config.yaml
head_dim: 96
norm: "rmsnorm"
rope_fraction: 1.0
qk_norm: false
init_std_qkv: 0.0184
lr_mult_qkv: 0.5
decay_fraction: 1.0
final_lr_fraction: 0.0
z_loss: 1e-05
train_tokens: 1179000000
MLP neurons of a small language model. Each row is named by its layer, matrix (gate and up: input weights; down: output weights) and neuron, and shows model dimensions 544-671. Each number is 500 + 50 x the weight over its row's rms, rounded and kept within 0 to 999. Numbers have three digits each. A neuron's up and down rows have the sign that makes its largest values positive.
After each neuron's rows, "fires on" lists the tokens most often at its 100 highest values on Wikipedia text that the model never trained on. A number after a token or word is its count.

L4.gate1829:576460482473490551576520524519489521511573421509469448567492481538446586528498455390470462508475502462454490446455479529445494594538486491494408508585580541380447458506554416488467504438461511513519442525472407541476527490500499568527474522555556443472446448527556481493494493530435532481539486516450592436488452484509477610500536475461428496451567517432500615499528491550595467474503
L4.up1829:483445425549499547536506498447439564525509465502417422479601461523501530463485480481441544561413452502522568509536525507493591564484481563505492471494495509482554463445531463468538556580623526446431506535609468569438439387465426507548450520601489463551527451416476524517540509530473554383510403520506552440560540576464519544445483538548512537534468498613515565442504447534477551504533
L4.down1829:499575568527587538565507496439493446480508549506494386536458573483555514530473530439500539519467457513552586539413602561493531437516471506601480470426523514634530555453482491399502602506545520522355433490510508536521497549526474529632375447588501431508502405499415453484522490569505505503410551491529501546459563560471555452509523511476477471532484458451528593501501496504399531521388
fires on: "\"." 23, "." 21, "\"" 14, " He" 7, "\n" 5, "\"," 4

L4.gate720:430542427512448456500519463535511466518427521489589459460447603415413490585542535469475612579474556560514537581546497527419606439434477448508418530420585479520477579506534582510543581555452531425503463509667411503487417472531477481417585470527453523395586429466517577478538512529530595535540494403575487473563483619572546524587512525509525508522503576517478542471467518477460537531408
L4.up720:522553514559488600521398586491514491501498566528544555482522449515511464467528492464492537569477476517533511607390411443440531484490491434504372519489491427488530523466475464566512464426459451515461510561561540581489433542505504530436487479547422529461473477513561503564493483406537511491522497518463522497546486483545482491514507474472514700580475448516558513346480539487490516546500
L4.down720:497399379562453497456495498459528475542513513494416426487461519491500538520483530522504493493568477397448426431542619520562513443457463593438497478506443445423482486522593592516511526555523545466456518535483550374444480469529458473530579459572437449532561438492533501498524479510479462533592400468478479503569549449557510517496483477450501559426605554487449482515487412418548445436541
fires on: " | " 59

L4.gate1263:522595538507464458537451486492524384468490501412464464395396592561548591522386460542524570480517411580501542529420485483454490405505487528497508542516547409539536403570464497472573511468520442570499604503434500463599500553502540512526480453485444566549381479570547495527457506472503503549465467418427476472380556578474507579578547501470435451443430420514499573541534552533537527526367
L4.up1263:491575569429536471511466570455503496503445523539469546549538544408554456572605452547477443497411623594581576470474419533491435503501569469405442485592486465416440438445487594520474536544494533492549461500524485541406503560466524432557496479525564513567481525526498525499439499482588537515520546502436476525495458494516411524549573552533570452413397479518561479473521535475566559468529
L4.down1263:490604533456466471474423510478502476510389472431446522443461513529480497416411598476511451469497518472589482437492582561488435460535458549519566485501586475545502573549504512463492473432457461582431463530530501515459511579494486506502494520456495613466498544484441504495491487493499496420450486548454481506509588482580567494547418540490542535476493569495508605452563506629576472438454
fires on: " |" 16, " d" 11, "\" |" 8, " | " 7, ") |" 6, " as" 5

L4.gate1552:509529504478524473494451621554547513579491532488533512538489470469557531486555533521546551461521559451493594473437538433486494576465528469605480470498544500476432484530553525493464449512443503453510505488452450513443558469397454531523429537526427470518446499546508536488481566540512472581474490476508523428460575548458588493488435450540482526441489400464464482542530503580485485592518
L4.up1552:469512470536557472440478547508521501391458441507482610521486493417552477458477494536563438491525478525542539526498511532460521437457537508548484489503538405559452556563395540459521523516456479435589487531442406513494480490545495564462604475497537462432543535449527405473489586514467558525525425597475490444511562572516526490503516531480478464470452488517586501538539496513547543486487
L4.down1552:428547541543567598455500531510547594506554509523546544529504460477569463472462482412480500488472484471517536500558512519518529407468495477501454468530519537459580574503405540531541450527386463524519570408492383429524482536498456485417468483426603560431455474531469502489451666557487495495446446466524489525541476466481539542463552492518360511564505507501540550391611449552497494452487
fires on: "\n" 43, "\n\n" 10, " newly" 5

L4.gate1458:491456554438481428502433475457469426556505439527495481468513524481478497410502489624564562492477534492512603566569439517366542408430441572527551479436509530555474444532451565566471435485504571456502540461532458441461498543592514456549499490478545460494531535523475574488574613501464475642405521532503534468479409635560529515529505474536491467500509534469569528457493517521449517486444
L4.up1458:517359467531490476421447502475484529537370570553411586454470492496461489515541540536492434484543518560479442407429477516614608448557465455507500530519380450494445444478426526497533592503433498431560528463453550529515421523494464467497420435539478548490477491470512517507497538488468511487575519497457550445485498487537529478578565502520450488550470503528511511517471535593588471480430
L4.down1458:512473483463587469420492423478428445401443412500436598538500497512558509482452511506451473449610534498449463591439480461428494395529446542531495475542482481451482587391581581587497524512475471504533477491516492496520452483381513439438495461400421522456497538478431516561517452511501527597436556473442519507444394623416478524628424496502465466482474617467507518512525446496453472458489
fires on: "1" 31, " | " 11, "c" 9, "irc" 5, "ac" 4, "3" 4

L4.gate1636:509412565465532504518502606479503437451488424592429426491495495439438510493511515548491542460458520494412529495496435521478540508428492476415514370464536426584473598466472522509529531519536473481537528531446421501405482525481519482492551425568453658471522485542478445470505429538558556546514555476518534496497525468530527571514486583475482460506557551446513513497441512434479559427565
L4.up1636:437518551428473483417540508406534492483469530459458427565500476573524535488503446487487505538492570662429374500504447460501490442503440502568537454493550555544533549440557480445523544486493518483615478594534496549582487489520422440488404481507432487487445458477491464550507501481585465542542569549593496441457403594497525386515467429555439470534410519475464547374553507461509429523508
L4.down1636:433508527460523577478499445450422539524502449493539488470545520495486560518523452487470486465524577500534451508493481612636496470543336496459403629473516495543440512504512506436553492483436558570475468487514581547486463509522494488494476452451532488535602507521507539517460503482527542418512483417526467441457539569524497437468463547512579426505479525422379561501436504506488489497519
fires on: "\n" 43, " | ." 11, "." 6, " | " 6

L4.gate1547:572484480490500471489564429474430481455491520456500396490494544442567540435482526529458499486508493438515497491460489421526542523494609547586540540542523472549594499490497629575608461475339550484532503533472433504547569487404422520536530535495589470532461510479448521409449475468496554493561521552502605496428517491461464621511540463582415585413485430511533571522530431531521573550561
L4.up1547:446426530511515523524581494375586459536512510488497541547537433471504444472515431560485460435438433550475464538400501472495439480527624552499510562406538461539473458440521613462527505444429472469498516572565530579453452496440512490446464506471512491439509480557474547442549497418496431549485543559488511476563478550514438568483547574551571470447536466391540499471500425501444534464509
L4.down1547:543525542530539504450531488525463508433497547475482576523557570473503505559497570409527497525524604485488526532471484454478521540513535583556445511484454454474549469438444462537437505534496414499615431440528475534543474473452523461497533442449541472534471511492425466505395510533585592434417500447538391461426565529433466473529592536443407530553482511512528532529433545429327526385500
fires on: "\n\n" 66, " film" 6, "\n" 6

L4.gate1159:562526601586505446539504506536548512449489448564556495528354510476578506444505488537474483525428454539494442396537521441534458591424535570575408478528504558508481567431491545532443498459420502455542505516517479422515525567467407463537458558519466545557528560529576485527553457490464513535539462518544482594478509609477484528459578547434484451569579423506412496478528493487538546582535
L4.up1159:563472511459451510551492439461465508552443526543506504525512407519534553464548465454506455549451392561471533476464454408425468395449535540585524538483533377535537530482493514478450484498508451443508564505497550456531492520481471609524504489510491411434511428506490561483521485437549557517548521488510489558556522473477467483481545476467520429497491546471558437488492393545497490443521
L4.down1159:475465507454495522493469468465554517468526513454583449514534461394508532544517484425513523479518522485515528427476485513484504580487448510455430509509500548502533431529541522519486503498577477541516478503539435589396508409543479506530508481498537426453447393500371536518491516585605523547575479531473494580556528569446500532457522430526464487521427557466581491432516472403511476447539
fires on: "\n\n" 99

L4.gate1497:472497545398517531415572580497462502584514417513488555493558489498513511544495517526418524527593526511467402435531510533526539503479541508415533495516538526512458476519491576481457541433561564545497542395483561569524524345496507605523476482589536521452560465496456445473415432513446586484476471498451567483450469480508550411612382531542452418548505586429485515605515485487456494482499
L4.up1497:528547418597443537415552597471459553529608448460480485434480502549520551470442529489532460448458576476540550481596463497497450603444550525484413411490554544557532429518548538501469523568504449510507460609512557488474481442536490596479462479488431518578437484437477565553575477449488459488530462492454550476620472544393525552532442550596511522399491444580549511465521439506600361485543
L4.down1497:459469599557518499502502517464467494470393456438563568441538561444424571416531546581505482530592485501486507441411512481463494486468573558432504480453480480520481524493654479505508563619409539404495498441450480474454562561420489465567484401474446553466523482446448548556503585517489460491494565478427539608513475444420500585493482475527513576437471554500477538543539504495548543560428
fires on: " | " 38, "im" 8, "as" 5

L4.gate1310:481478451490535482495449511530499454535462456422387466471416405471466490497481566430575564437505441532526435512430523495472460607429456544368455490479544492406421480502532541576420552485499517578508529469577484460450474455572540486504465462562498450515510488468492511499533506482479529519459475532463541524519501521509427441517467514441472482598495455402548468507439493419560500455555
L4.up1310:415617548537513550546495349480501480470526428598450443531532468484566470491462511512474472543484488560559442483531529474481529574491492538507430555507521505567473402612532481420444490617511587486390558576563537607552539453488460520646439551597488482397471486500463525610540499445511402384456451474469500503496442526613482488507508502519492465492496532441523453534483465449531454496512
L4.down1310:440523496454494518474495476432448572427508468403451411546547501500507474532540474506519510454445513498527504479504439542508500458544575555488423476557471492566483470555464497453452512584512473509569475455550530575524516472513453499505553500465581506512486398424453473505490544445476515541580548436496539457578435540473453512510475539475454456405453554468509492476485482511570456538548
fires on: "\n" 22, " (" 20, "-" 13, " | " 9, "1" 6

L4.gate1896:475481465532514540463554550479510484538451502442547564493461475654547507469517503442467464450488382579524498500541438386470569526458612470516500491434511477489485391557481474467490528573443502572466513503537419489544414558459491498531429451524522540514415354480493541434452510522560429450535552517530499483410437494534440486531501463401513610457401477480508486489432487556556460491487
L4.up1896:487533436436456478512503573478460439495488487428438376530499525516513479407490511472454460552574456503412547439568404468482457457457532484528404550506458553504472480497466498527483498443477410471510491523498506598548513478582460554598484447507587469582451535558527546440459524520486427525511536585468475514516567497545452416416478551504451513510539543489550530537559525459483512420504
L4.down1896:466590574568524529479428515558552444517482437428535534454525513520526425493481497601529533562444449485575541426475433518539453561523480521505493537452572409599572536533503511524539545465545475542481532489606475466452452560458562578532463442555546527444518531594451484499507546589483580467441463504536452483537464544562576436518501459463502488549464368508516533471518547506410530485418
fires on: " | " 36, " " 13, " |" 6, "7" 5, ") | " 4

L4.gate1667:508468475430425479506527492500545538541547430509394497571535450539496558448556496464457499466480507681507458486527533411467539508533540475476547621541512520577481414559524402581415517447555468498576513458495470538541513478496487479592493474542465531406547479589487509527539482500499454528531519472584535486495556431454478503458465436556540457517484567440513505583636563418501536522450
L4.up1667:540616529507421524523427513530586479529474419467600553519389538461461442441541469474544497461525455511527580542445521512470548469546567449595480435473404474481448423557447572564463509511510599492498471483485529576491453459583442421533559484513550488495466509542472487530470493554541418445485415389483529548481409485571503552506515509549492504443460447499499547461465545498530391441489
L4.down1667:478518519517502477533467426482489561552537546615483556511464627595480520484522619537508539451541396578553465538505478487476502465496516588566526452628472503529542507601495493494479541521563415491509493534518497509479529472492470624526483444480504524423588505502526587406434501535483501476426598555489448399451563499477475546520484588482462531569491591433459414384534504436520454452456
fires on: " | " 25, "; " 20, "ic" 6

L4.gate801:491541514442503549424541533578498541417466529579421515449570465416458481481585552503498623524528472472474451515497522504497539502549475544488533537478526421514537536493518498509527516450560433559531481542488407560497495429508574524499503468524394458501402529543449519425508453551524543524465553473515524492422563538507493514585491388458483509448472526541531492486544501576603500478438
L4.up801:619464525486515480504481532513540453525478575539534536533551568523573562406458631580507611460450544477559464581488414492414543504465480414464506426531438453505467542503470501488562450461456560590555481477445519497563461492520507562446498501610534521464502597513441499542456577416449590609537410478489483403537372554515465478457432516475463496598561402455600473449485579518515433554558
L4.down801:477589459422509468530454476524482519527545538525518476511466546550451467402525452488610506418537547491590501459399475503567525410479518530511487529506464435484468521508598609441507502556471570507577490490502531464594636466545563499428387583396478437449500499431585531535498491550474462381558550547556455530474571444462523518434522492494539508484468483449471554475556504503536514561498
fires on: "\n" 17, " | " 14, "." 11, "|" 4, "| No." 4

L4.gate384:440407360486503467610565504526549512436483565515500573526424454484580503541519554439494430544525517554537471455418474475539547460478531530507537541515515509429497530468587566509517509520475491548448577507500483429555470488425470549530428468485523537495537462501432465471533465547500560520405527474407499497536423490441485543513512501452594404466522537522542550493565502451412574529514
L4.up384:471502454517458464459539405446434518521490483479523485583521451471537525502511464499508554534467529468462579481499530487505457522487570500505457470443470623484551586579523492524535495506576508464458465504503554497406501455420423538434490598538610492522409447512428460385524426539494486463554481616486566493460582545519400589512545422520399405421432488377483491543585546510528506450531
L4.down384:550421510489476548459493493467539447491567597645525445483461521461468490510508469495482501543447562483499497567470459493453534551499541514530609571463568381499574516463516537515535502539467523536473523457495350511470462512507562516504455432514401457554498588551492459533450554449566529556460423446550552527527531539539532458467527466553447501642435495596403529483476463495500468571487
fires on: "\n\n" 22, " In " 14, " while" 5, "\"." 5, "\n" 4, "\"" 4

L4.gate797:440473550364594580507551492525538480573493568557385473443520434483490416566428509447397534538482494561423514522491450486467520560520517450494491433479518574473449522586399465474576417531573578498529451510477503561466523501458547488491560446569537394583551591442487520427522431525500530477550475495478548484614478530501527452562527499532577528479578475477439494393492443533484615523572
L4.up797:495407509494494535450464557465544638528433528532552467461496502419536493553514442518486505527443558454458495466464523488536515468492526496496564498504411589479431496399602446473411592512482507461507579573501519488488484488615449420431622479485506460570428468402497478567498475471476515502491471501509461485450515461520415520554579573474396495506471514463450538440532401530476469465475
L4.down797:441488433373437503472616498475477535515555510626428492464487462446474460529490461593501576451535490546449530576466586563604440470496538480521469529547503555497409471593545476442436484534495535497493446600434399527470579549507537445472544462444512464555460456486490432516603480478549514439548386532383549455494516546476533375533493390460485477486513550472541443490542427497475472611457
fires on: " \"" 32, "\n\n" 15, ":" 6, "/" 5, "\n" 5, " | " 4